From a checkpoint of a small transformer trained on Wikipedia: MLP 1024 SwiGLU, 7059 steps.
MLP neurons of a small language model. Each row is named by its layer, matrix (gate and up: input weights; down: output weights) and neuron, and shows model dimensions 288-383. Each number is 500 + 25 x the weight over its row's rms, rounded and kept within 0 to 999. Numbers have three digits each. A neuron's up and down rows have the sign that makes its largest values positive.
Before each neuron's rows is what it responds to, as a language model described it from the Wikipedia text at the highest values.

Ordinals, rankings, word continuations. Ordinal suffixes and ranking words (21st place, seventh-place, Dutch Top 40, finished second, 19th century), plus table pipes, mid-word pieces and relative "who".
L9.gate775:523497476470483532507576513531496524469507516519464459459518480500514505499534490520495494507464534527532518449526497488534542493505507536523528431545525495530519479467481525471506492482501498505519471520499513495487506508555478529509527531497523481498477508506516555482508495485535512498
L9.up775:505498521500500466529512520509520501506495552515494511472515488515496486483518506502508498517471463480531502499484465497508486497465520504477555517472504521509543463465521525492468480500475487541520497494456481536494556478491506524490508485512462482507511502512478513522477500503508535519
L9.down775:482504487544466538501510476520513503551441539475470501502514503550501487481509466465488460510525531524508495454529502492470470519480486486532525445504515481533495486493504493508534486480503446513503483485525492499531489526486463571523446499518467511499476484491488496499513510504476516476

Ordinal number words. Ordinal words and suffixes like second, 20th, tenth, First (Division), 9th place, plus stray "th"/"ond"/"h" word-piece fragments.
L5.gate888:494504447498503489518498487509500500486457493548492486494499555528504485513457497529498465494495525492512512511557442517540487522488517507514476536518496531511508451487548504487542473462527506482500525522511511503475538508467482549544480519525501495510433487495477495518526506548515488515
L5.up888:489497469494525470506469492540512475466473494483499519457489562507520499517501489510503465524526511512524522492551484498503464564473558503512486524501546529527477449531535501522558510517513477511509508492505482463503506524446494484519522490550534493527477502477464487506496521507510489546
L5.down888:480489473511494490545489485501535491550525457505522469481486501540518507474489437501494447512494535511537510506487496524492537542491511465518504496524538494491541473525526492474478567487522480509506458496499507471487513519479476484479520486500501477481481489491474530527470498489509511530

Relational function words. Prepositions like of, to, by right after a noun or name, linking it to a family, group or place, e.g. laird of, widow of, by marriage; also table pipes.
L9.gate953:477435516529484475499521486485494513533502470507502512490500513560490500490517512478485496478521480497536510499511509495522522520488508516508532533545517478461499505478517514492496501491538499496516512559467523531520463483485470533469538498493495529523535489532502510455514466521532488497
L9.up953:472475444496549497460504496461488518528511536486522538489521461517502527504563487517482479490475511454526533474512507545494467533509498471519501515532507498504497523482554522509495479466527527500516509521448513516462501462530502552463476496488499534520484523504491505526500493531488479439
L9.down953:499465512467455514536525505507491496515495526485539518499526505480482523490534526498514461478466465465481489528529475493515511472497515535529512524465509496516511513469476489481514560502502496452489540500479512488506521471481516479417534549476492484494486519446545518491522515515491513513

Numeric data structure ends. Closing pieces of structured numeric data: final digits of decimal coordinates before °N, year-range endings like –199, table cells and line breaks.
L9.gate877:543527504492496508537526513456531509522478497532513480473505495474518507488446521482504492484494504520520527525486493461532453522463544548490503463487446466526504513475468477517536505513529522496526492509488519461528504524497482499476541523507486487480527493489511506466509532482499578482
L9.up877:495460516514499531486505452483508520459529474509491478512475497511551479512537492474511479525471507508536536512514535473496523550462543493478535542497493523531507516495485497509526456470514526504517496528513439471511549486468496498486481472504518497524470524454496521491520499530459524508
L9.down877:483507493497482558478505482503524525506500455518500505453534482470468475527511523532519494456539503494480540501456517503493514521483499452505484557483504515530478466460520482531496524486498492515479498529515509492500487489451496470506500519514493519482542488495484546499516520492523507531

Politician biography, office terms. Tokens in biographies of politicians and election tables: the subject pronoun he/He, "in" (seat in, brother-in-law), serving, represented, running mate.
L9.gate446:537442482536524477539523524501543504460481496446519503496486535488507522518497527512522474513499508527545512492518462489528519481515530502498492506520519507467461489530514515464504498506467505483533509510469494489502511502522490512523470521511527472487508519525531472497460447504505499515
L9.up446:516435483524505495510516506475453460482486486476482493483460469481539497551511464488498492529478474531523517526516501494473524480496546474471507503468523537506489500504490495459498521515521484472553531485483499482498515519486463519515459516533477467478473499521526523484503442496495496556
L9.down446:477475476476461488469496452547490505477529463532472512499511486538556481511483518510496520486456513540556513525546475525504486517493533485488522477525526541493512489450466516472496477493524488546504467508557529516474512526472461500506471431545499470497541504477550529494527491534471462494

Mid-word fragments, often re. Second or middle word pieces of multi-token words, especially re/Re, as in st-re-ets, B-re-eding, Disag-re-ements, f-ilm.
L2.gate899:501482503543518522481501494504488510458513484467440484475518469523481454464453529478470505516500499483460512490485468519505481464502453462496518499491506497502516489537476569503492470482493481476565531533541496457438466494487504520503489512487504496494469490476502514509492493517491441495
L2.up899:479491470472507499488510475519501534502522529466506525531515506530485551490496491549471490555460497528516505480496535529534502547484488506523529467499458466523526511491488494456506484533497505506520500464501471485486485488523481524497541479505508541521523542536518526517498472486478505483
L2.down899:515460488512483456499525519503496524490452493504479516518507520552483495510496519512512498549502467488505489471485539511526527497489455481495482515491517479522451486505505496506542451503463526490532448470490474448519521448477492530500517516527523507509490547509487555497504467451512504487

Word-initial prefix fragments. Opening pieces of multi-token words, often sentence-initial, such as re, Dis, Con, Found, Ar (reopened, Disagreements, Construction), plus digits inside ISBNs or register numbers.
L9.gate741:491481475527492490450472509506513480490501481501485469549495503499466520514507530492518503517497531476494465479514480532502505499498531515547524550547483462529502502551525469491520456509510503470522526504477490515487457459551498493520527514519460494494491461474436505510496491481523495479
L9.up741:491474465480497522498503529521506502515523559532459506492492466513484516521485463528482455548460465493490466480507504475483511481506470453543495469508503510493511511463485496470541485488501519496505459493494520483479539525550540485507450504526489508544465541539512504554464517543482503498
L9.down741:535547425481457473468491511482518513485499468515456500498517503517485472506514501508483491502504501489498466461441474523523525490500499488492468478501482503527502478529524486491493508487495525531467494493493517540475481463521468513520460525546504504536481497508550531475478535530491522542

Mid-number and mid-word fragments. Digit pieces and word fragments split inside longer tokens, mostly in coordinates, table scores, dates and chemical formulas, such as 13, 17, 3, and av in Ravenna.
L5.gate387:513476498456514500521491530500486494473533484492547509472484510485531500508487492503519481526491496490515500517507513481525484486429507467513468502583467431494486448464471501473549477463503541476492509534554503501488514474521496516498514498472499506478471486491460522454506535514514491507
L5.up387:519459514461462503574533481520532489483543522523518488517542547484509545493522491467518498510488509492507497540512499464503464523526480485497494537543500480519487491488505506487508506499469491507489503481514476528527531463545509503493485528499483520505506497510493536491491577475496539473
L5.down387:510486518498482531556497495497543497552521542481480499483497497482507522510498517471505494467503537477480525519468514492473515547573491476466502536515472504516457534537498510501448527503512446508528519441460497531509517531540477516496511512505518516493544515503463524486508557490520499511

Fragments in data text. Mid-number or mid-word pieces in tables, infoboxes and measurements, such as decimal digits (106.6'0', 89'.5'), split words (m'arg'in, Vir'g'ins), and unit gaps (g mol).
L9.gate715:490439514447505478484504509493489505479505485518480553502544509492486531524495519550471557501515477490497503524506577483570527525478509442492493472512452491530477501519489482513516489489508515509514479492506511458482455449522489492496515491521501504533513433490520523500478502447525529474
L9.up715:570491438464532486506520512509480509495500466539506472471449492507532495540506489544564488530529492477507517473518518505494470489521521487518502516512534487482522492506471518511533490501475528531504479480478489533475518489493516478507462495494546473537500525490503486480501481546522476499
L9.down715:490497511532489516496505493496508514507502513484535590503499510514524505467487517455464555481522512485520475519494472552493471534473475481482487524506498527507468515488468494455479541532478507497502502540484495499525459461527454483498524500527492496524505465530532471514479507524495507446

Clause and sentence boundaries. Tokens opening a new clause or unit: with, while, or as right after a comma, sentence-final periods, and = before article titles.
L5.gate278:501492495489504504483518457499484481512495515515474506522486508507483474497491528541523516531560446491518517506537490431506544504490477522463490526517523476485489504469417505488521491498551517483484514517520479481502555514504518538499492483474476511515467511494461544495505494479541468533
L5.up278:461471540467502508459531460530497477513563493503523520527509485496505566508518540535483506508567474482505490501495500494479558518480478522511515475529506485512509503512485476536515537477518504499465507522476457503507497523482496494492458507490515494539485498502476517486501502478545504537
L5.down278:529518507512528475502435512474510539524536474500500510483500509514520434453487490495507557490428468532521494489468505511472495490463546496505488499481485477494534488466508510446516587547491476512450496531523530496496479496485480512371485480506523483488497473462471494478491500504478503509

Measurement conversions and table cells. Tokens starting a value after a unit, like an opening bracket or first digit of a converted figure ("1.85 m", "114 kg"), table pipes, and some word-piece fragments.
L9.gate130:500539481462509517451543510486516530510494493508496469552514501496480510480507569500499487534513502568490530497501496486471527507542484461524481467491455512488520481457493502496481495514518502491533522471486549486492484508507462510485512498444509539471511473477517511510476531537517504478
L9.up130:524499471536507509488471484498506511531509496507509483501505514551480497505455514505509459486475465497448539497516486502541536462510499496461487506533542501542476499510477471437498489485507513510499518527512489526506441506478547510527487481510570518469484508464484546466500473472485536536
L9.down130:459515529512498502528539464520508499523493529490474462498473544510519505523498504522455548539537548553485480455517516512491489530507497504500491502491523473510503491511513465529511493507527477516507503491506527531520510532483492487473454458494494537513513503512513528488501516492523503507

Short symbols in tables and codes. Short symbol or digit tokens inside table cells, codes and measurements (x in 49.6 x 39, -1 in ISBN 978-1, scores like 1–1), plus mid-word pieces such as ard in gardens.
L2.gate954:533519502550519523477492480467450499511528512475518468496511487480542533486517486500527494450501516519507499495507530530507482461472521518490492503514500496494481492513500523477533492535508506468467483517471508516504488527560489490495488522507511490521460497564492505538528531459467480492
L2.up954:473506472489505488455512519518461466495511516485479501567511504510475511528476506484506502531495476527537526486478470483494501474506461520511516460519565490518516474494487529490476513507512550500445512495460495506472477508495473524511469501454502489490446471498475526488506525465536504515
L2.down954:491472464498483460469509532544487456512503495544481515532528511466461514451516539497503513514504478500506476517483484502500478468473493459540487498545502532491463425472545494531496516500504478462452502497476527496491477496519517500427513542529523478501495460471504492503493555487489518497

Decimal point fractions. Decimal-point-plus-digit tokens right after an integer in numbers, such as .5 in 0.5 mm, .0 in 3.0 m, .1 in 25.11778°N.
L2.gate515:484495498464520497499523501479492510476501504515489473494487496530523464513515501478505474474527473532490503535510487463515478510511422524529495506494512537511489503527477522516488491502490528492493499486495497461475509526507468517502492528484524545473506519479521531481554516505474538520
L2.up515:485515547468536469506517534515491465486516490520502482524468491532516510486513497527488492462563469538505445478538526459450480512515490480491490475511490511494472470555497527498466459439472545525473495546471502491493486476527473495529510513489518444490514515501513514498482477510475508505
L2.down515:498490502460517495499524517513507473484498525496506479514495475526554496502494517491500512473511506560489506504486523463508474525520470482536522501557505539488487490534477549517462481490508548496481507501494492545506539548488468542484510496503536488518505513507513509494539544484477483543

Mid-word pieces, 'back'. Word-piece tokens in the middle of a split word, strongest on ack in section headings reading Background, plus back in dating back and backbone; also ever in Nevertheless and per in repertory.
L9.gate119:496511505513507505505490504499494499481486523475507502517505524486485477490496452497527505513537448467530505516485525504487486483480556516524523495501474487532477504444519469515482478526546515524519460552496499485508530510502493508527544511488589504506526486458487493507484481550551523503
L9.up119:486541480486514501511507480511494500464474497453497532537536561532494456484449434518483534468497530520488533520474489513490482499506500535495486512508475506520490509504486480514527501489529501527496513564474500530512514547544528481495503488489540562480531475508487452546487537517526486511
L9.down119:492521475489511502513528490518514531499489509505472483538483521475501540497496472492441530499511520517432447506467536549488489508524501471459522466490548520506496489517491501504478525498509490535502469503481518452488494537526517490495485530450503515505512494491514454490519519511476528528

Vertical/position word pieces. Pieces like down, up, over, high, low and off, often starting a compound or name, such as digital download, Lowenthal, Overwatch, high jump.
L2.gate372:471484477442482462492490554530525444470524514492459482527451450523476494535472474488502534534506470478517501513480527493525504493462471484469530458517523468518506440492519498518499481484511466525468500512525549481514492474514492497485512545497492496504494521509527548477495493496505493487
L2.up372:511502493471495500474497518515474454449506514512488524484532470502481504548477481489437503443449480451491480494505518502515454554513534467450488500491513542552521493515493495533481496487534512492470504468460525483528542480532517511510511523509524525512530491488500475470490508479504523491
L2.down372:533464471489483488492498538494502444487483520473513495517525481532528504536483523520489554441525472487495480477529484516537486526478493462463505515447520493555513477523504452513472604511534497483457525500487519533523541493488488487528484510491512501545504470528482484484509560522460533514

Word-completing pieces. Mostly second or later pieces that complete a split word, such as bas-is, ear-li-est, be-ach. Also " =" in key-value or abbreviation lists, and possessive 's after place names (Georgia's).
L2.gate342:471471522510527518483459551475539465519496456512545513525478509508496507534491495505493483535524517479507505484517488478495475506489520490518518528536512472478486505523473463501518530517477494524508508497531530458474501515433523470485504520477530546514544501514502498492422498532565483500
L2.up342:538515465507474481463485477487495526509531511529467536488528466510452505554501498462485491489491510487496510484475485490494493520508517470448510509462508515487519536493508526476475501481509486476466487501506498472506481495461524546494505476478573470508486509453492490511502516504507474530
L2.down342:501511512476478509549513437512487461494534480478557481503449539502527496499496488511511495505462507464471558472505530489521501505519513476482472461515509522532493490541491473513518493521517524524507484460507535506511451507473524449468521487490515511496531451521542528511480495498484482469

Mid-word pieces and numbers. Mostly tokens inside split words (eff-ect, Stew-art, law-suits), numbers before units (at 10 kn), plus for/to and table pipes.
L9.gate307:527480464482496475511528490483519515446520487494516538516464504532467488513537533471464462498540451473485471489498497495526483457540490512529500499511497499536501505443511488457510493482561534496480543511536538505501530458485478488501517510482544500537485508480500457490538485513479556482
L9.up307:504528464472547461492529492472500517519435463507474503511480492565452551479503524543501492496462536491448481462478528481508516493459466455481509440504533486460467501501456551494510541482501512537488520508453524492522495497489490473473468528463518514477485525503523490506477502533471488519
L9.down307:518465496505524519517522489522477464522458482495511463529489482450499469499479476493522539463459535517507518515513514474551437526523457470484494543489480465472499531510516491565523503525481491462491494503530514466519489497518523531531496466503494489479466481522502534500537519480451459498

Two-digit number chunks. Two-digit number pieces in the middle or end of longer figures, mostly vote counts, attendances and times in tables, e.g. 13,781, 18,978, 01:51:47.
L2.gate288:551473482543515511495486499501448500505479492455463477495496484488513464497496495537493525516509485490534458461517523489498478507538513510487501506490476478494496499474472511502563472461511453494511501481488477504521485506472525448495486540533516453453505524500479510470481500542473510474
L2.up288:498460492550491481561491501479513519495502521460494479514502484497458506502520494543481496494443482500520500546469457505502487462521502463520440489499489466468503519491480462512550521510492505545471537481474525530526482491467483464485501523505519508466492498514537491480469514502481506484
L2.down288:508457473521504508492498512490490504457489516476483440526484482493521504485509517505499502493467460525534485579447520532520502488513486485485480513530509471470500512486482481525474504545493486479518502479466482551527479489486480501498499535530539496500467503539518503475518525499522467506

Main verbs after subjects. Past-tense and passive-participle main verbs right after a subject or was/is, often reporting or decisions: stated, decided, appointed, announced, known.
L2.gate621:500503500494492490461441491542490469535472496527520525551462539465498494490504472529508527508533478500510488453517522540506448532488521539510442524464486498480517505468485480479534505510478487525471504500517527508511528492494491518479480494515489454453496493506485527527513461523506480493
L2.up621:513516529498513461495475472504443483495493505496508510518497524447484480502519487499486548459494515479513496479526494505524458527510522543465447469488471499502494492498491494492507477531451492441483531504525526495503514483535460483484477492519493490439471481472481475535536482444473498466
L2.down621:507497517509511481492521527486504479523480516520487500536524492483504505544514466502498489488493478478502476483503503500511495509515532503514457496492473527533515517508499481484477573583482476502559523482518556491514500460516477505355493475503427500469497499486517539491535487474511508485

Name-initial word pieces. First word piece of a multi-token word, mostly personal names in lists or tables (Nic-olae, Gon-zalez, Mc-Laughlin), plus res- in Reserves, rescheduled, residence.
L5.gate75:478481487553494497527491506496485484489485511502489549497493486523496503485487492534487469493506532516475505521505455523460493512499492531499510517561486509507530529440499488466496466503467495499505504518488512490511471514489519470496501540498502499538478433509474466489498474469514505469
L5.up75:446484508469494501495502434515512485505515559536451549469510479515511471495502486533464482449491524526514487466513494499465498528497450462500501512545516522507486483447479514511524507506492446495451486497477505490481499500487482486513438492508468470526520467496507483505536497517480437515
L5.down75:471498472494495487486473506504517534492498505493457508474490531507513488491511488501467555518505478500460517455480535491491458514481486487497516542515532502497487458482485538469556516516552454506487478509529472467505555492510495480583485476483494512498508478500511470462549456531493495533

Number-plus-comma tokens. Number-and-comma tokens such as 21, or 13, that begin a thousands figure in election tables, or the day in dates like December 14, 2005; also stray mid-word pieces.
L5.gate406:504496518490538461488479521497500510512488562501511485486503467498534474492484467514489543516477531442450495494538514552504478493502533493491532512525460517510487482526498524537537488504548495482504535502495483473520541497514461492501460530478493491526478492509506520478502479557500528532
L5.up406:540468509493516491436477518514485495522521508482504466497494486496520526524462446493441524500481498452466526500486516521505492531527527477541540511555493491533470526504492497533537520513539451491523519546497505483495485474514490540492482495496478502529478499485526516504519519539521529513
L5.down406:519466483468511506528517503473527455534486529503494477477511515521544515482477532466476460495484459512522531536456486485542472479499529472500542531516518501554485479482523525495527573539505473502493508505515517518504512479507490533422486515493509501527518482495517478473496521522528497511

List and date separators. Commas, semicolons, pipes and word endings that close an item in structured lists, tables or infoboxes (discography formats, dates, places), e.g. "CD,", "2015,", "Cass,".
L5.gate296:457487506493504456493468547505498505481531490502500527527509534500450497466499554496490489485499487522512472482487524439517508448492487480531524501526519451485498483445522455478510480519514521482516540513548522512494455528478496512490469541542528497552479503510494509503471505483544539487
L5.up296:465502551517476476510445485511495492514488541518531508534525518496475478481480532467423526508482510486456530482535526493513506450473492506460508519535491455506493535478483487489499540524493514519523537427482522515515469509491500530470464494531507471517523478463512480478455512507514537509
L5.down296:537499497504467490473549499534544494534499514452519482490495499501534466506500493479495505479483506502488495476504489520514524551510472474460479498497508533544493559541441541487494548492507472481521487511480487480524521506534512529519489482493478548480479486488492460505483467492477485515

Subject pronoun after intro. Subject pronouns (He, She, It, who) opening a sentence that continues an article's topic, usually after a period, e.g. "She was", "He also".
L5.gate358:533486474530503492552515538490500501446498497460471501482499515489502496511519523480460521495502543527538522514509477537546486511470528479481513533505495474532518485478513518500453480463527486526537503522526490494490479488512504484495541489496483522514476462502460521522514499482502497494
L5.up358:508491491492466510525488506511492520488509472446499538465476495500485521532516525513478499506469519515498516502450495515507491479497522525487519500509484503503487502499522491520501475459507506532504470532496493545478478499513483455512506541493472522470477518523548483517509467504494494504
L5.down358:501469495499500507550530520489533498438498493480484478497514511479514492523487495471487465499469455537517505520483495496498502510526537481491497510498532465495526483483501525490479510501539509494467486537531511484515459503491482510330483526488455496514507489474463509504481494487447477489

Mid-word subword pieces. Non-initial word-piece tokens inside names and uncommon words, often after an initial H or h, as in Hiazaa, Hanjura, Mohan, Gloria.
L2.gate589:532531511508490476467472496471471449480493499469525508523491507479513548531494521475449449535490523545481518464536534523490490519520514459468543512530475490472496518479497480488499480485530518475497472493481464442488516484523507489488534491506486502489531485497527480463478447510465511480
L2.up589:509492473477469482490492544526518519543449515473489530503443555495526506485511495502558495499482495513494477468536479470495536515495522518501503502498517501483472477500509539516498522505524483521554488524507466535555487444514502486500498504567485546548453513465515504509531507471506562448
L2.down589:458500506481528522556491514490521520511486487482508468563485505512475476497495515455522520447491500548481496482517452498483476491491494519460513534466507486507418480502487496471484507468549504525454490472507501529478471517455528523489491509529518512503470479498536523492506556482479500499

Pre-predicate function words. Function words just before a clause's main verb, chiefly infinitival to after plan, decide, opted, expected, plus auxiliary was/been and commas before insertions.
L9.gate204:539559470537531508489450563470498513453487463513508539485488539509508494495507518510536481525496492508529496540503487447524484470503511504513482474521480493504542451515497521508474496502517464522534494536535509454473473461487498533492488493493517483523493499528503502516497481501540502521
L9.up204:474491503542545520520521488517527509509462526492466458490471462530531519529468465486500530523534518502517508467492492530527456502489513496491516494525546455502508546491510510467476489505484458457513453510508470491462518497527508460512528529552498545523461465491484508495517503511497492481
L9.down204:465449535506483529457507482469518515490522474484515495495477483484526492500498520464503508560522531469545493502498478518478467498530502484487501499506531458520502522522542514510479486503508430506518506535532526525513447515527508465484518505510505481496484510469503520533487500546491486515

Mid-word pieces, table decimals. Fires on the decimal part of numbers in data tables (−3.0, 28.0, 223.0), plus word-internal pieces of split words like magn-etic, Orb-ital, Sat-ellite.
L5.gate1022:513484496497516488526499467524518522490490517488496491428464488450504497495499475516489496504455505492540480508465505505470489544540511508474505510460491492490516474499484514535475490500475502492491502516521516539500481490525500497486501510490506518561486513447527505507496501499500540501
L5.up1022:509488496529486477538440536499456487488487488526520487472510472531487550513520503514462465498469523474484484492502530481517479530478481511494500520467513568508479495490455521521515524487508462503501463476518484508482434496480483569483533441505496489481497514483502502482548539534495490492
L5.down1022:514497491489488469499502503492488526555496493469495517492510507523509547549499494495475499509479518493485456518547513502469528504505523509513529476511484506444507523502531537512484537546463507517469493487497484494505473506427476501417525421551499501485482497472514488474503554532457460481

Post-hyphen capital letter. Fires on the single letter starting the second part of a hyphenated compound, e.g. -Loing, Jean-Luc, pro-life, three-dimensional; also letters inside acronyms like TLP, NLD.
L2.gate671:488515529440534508486513519472443465471531481496514499502479513549502493479449523484510510527523525448522484504493480511506555528488513519503493502511525509479532486517507526487504496511463480495511507508490521451547502502524509475517513511490467497508522541486540535471517517520489518541
L2.up671:490507504523466456467487479493450465489510462542466517501468474528486504504482528533466495502488487479530497521514518463458528494490493512485480491497502480478504502504468509460507500508462518487504528482490519453498477470530519473506506507469462511461507482470511485503465503548512518504
L2.down671:514558529498527515501528540477517454516518495506508513494527532537501538487524571536511473463460517466516500514522504484515560459504469492485514497528500495534493484507517542466533529526508506524481465493538506461477470512494509493419508469476500463507518499509555530496478499498542481531

Clause-linking conjunctions. Conjunctions or punctuation that start a new clause after a complete one, usually right after a comma, such as and, so, since, which, but, semicolons.
L9.gate1011:479516519513543480492481475485494488470501495502483487449517546495482500512512509494504489569510480513458476507579487504514477492478578494531476486503485464478540498496523501491510500508529559514456479512524509548473485481480524466485497479478501522484467488476449541527497509509520505509
L9.up1011:507557461538519473492561472493557497482543489524485467493501498524525495499504511520510492540489474511517503502495489500471495500522510523525481463530544477510512469448523473490493508527536466487529450492513477455475506509498494498500465523522484508495523483476450497539491521460526506514
L9.down1011:498446536497485502517490529510472525503525523505498510502499537473511505486497478501481482499510498518500482543532489510502514485503486465484474504488538459518514516488495484532496589509525485502472485474490487525485520491456477534408509497490483487452444487492493512492558504505491513490

Predictable word-fragment continuations. Word pieces that begin or continue a predictable word, strongest on Rough-ly in historic-district tables and the hyphen in 978-0-; also l-inguist, spec-imens, Orb-ital.
L9.gate278:492526529503521461527486525509480451457490478482535508510450528479497525500495505509473525508503490439531507507478467485466518579530474508487478523533496499487563486506464512493532468483480526504466498484568463476516509502505512494501512486484496499531450486489480486516510485514489510463
L9.up278:481485520526456472475465554524476479454490488549453492480532495494444476523536505476475481500564500468506516513482505469504495519505487523495538448515531486506511469464490484484510504494519511512473476524536519497470503516504496519524494454510523500506482477479540494527440512493464508495
L9.down278:516430504535488519539532493506494479479513478470521498508459510472488511516498535509520447486532502517499477479502481527515495512464487504437477471522471495507512503500513516506515508496530489494474496503508499507463485488498471478446468482478525484504488466453508500491510520510503537541

Structured-text separators and fragments. Separators and word fragments in infobox-style lists and tables (list dashes, colons, pipes, date dashes, split labels like Conc-urr), plus prepositions like "on" and "of" after nouns in prose.
L9.gate363:532466474490435499500464496476445517502487494454545488495514504495456494515530524490490448466514459457473465482469507493491491476505547506513495506478508522498518528498488485463523505498513517529502486525499504473498469488476508514500529475522503564498464507463500483489508458496529498514
L9.up363:490494490468508461507482514484497540521502498511485547522540506510464478502479487517488529509533480539450510495532494564539479504484469508495499492493509517483481466547495506485488472546527526494547538467483469494490494482528466488521478494483528465515493486497475478522480531522488488550
L9.down363:476554495460496523505490478464505499496561496491489528523448483487476475520531455535485527451532465467527453490530508517474456494536497512501535490488482486462487512480505509471508492470507523518523472496545499491511475519482536500518465493495497510494513473505495503508524488528530475475

Opening parenthesis or digit. Opening brackets and leading digits that start a parenthetical or numeric value, often in tables or stats, such as (0–1), (1.85 m), (1584).
L5.gate905:472535477527492516499516473452501498508511474553500519499539513515493498483508521534538493509547459531496538502482479453504511509501465489488479453489469481471488514539509484454504489457488507488520494517460538472513479518543555484511502485499493508465514497477437458491470504519479479484
L5.up905:493557476494498520479522430470536519498522454548501504514529544511509517516490491535523511541505486521473537464494507450534521506503471503507455480502496511510498544528507510472514520477518458475479519502478535486540499505486529453486480483497456489483516488472480481485478506519450492494
L5.down905:452561478511514521528483443482537542520500492526486493545504528517509507502490522521520501507489512510529509486464496470525479483488473478549442537517499500487447502506483523487493515511496494511483505507485557527532505485475497539389436480526473507526519505495495500490517528524458494469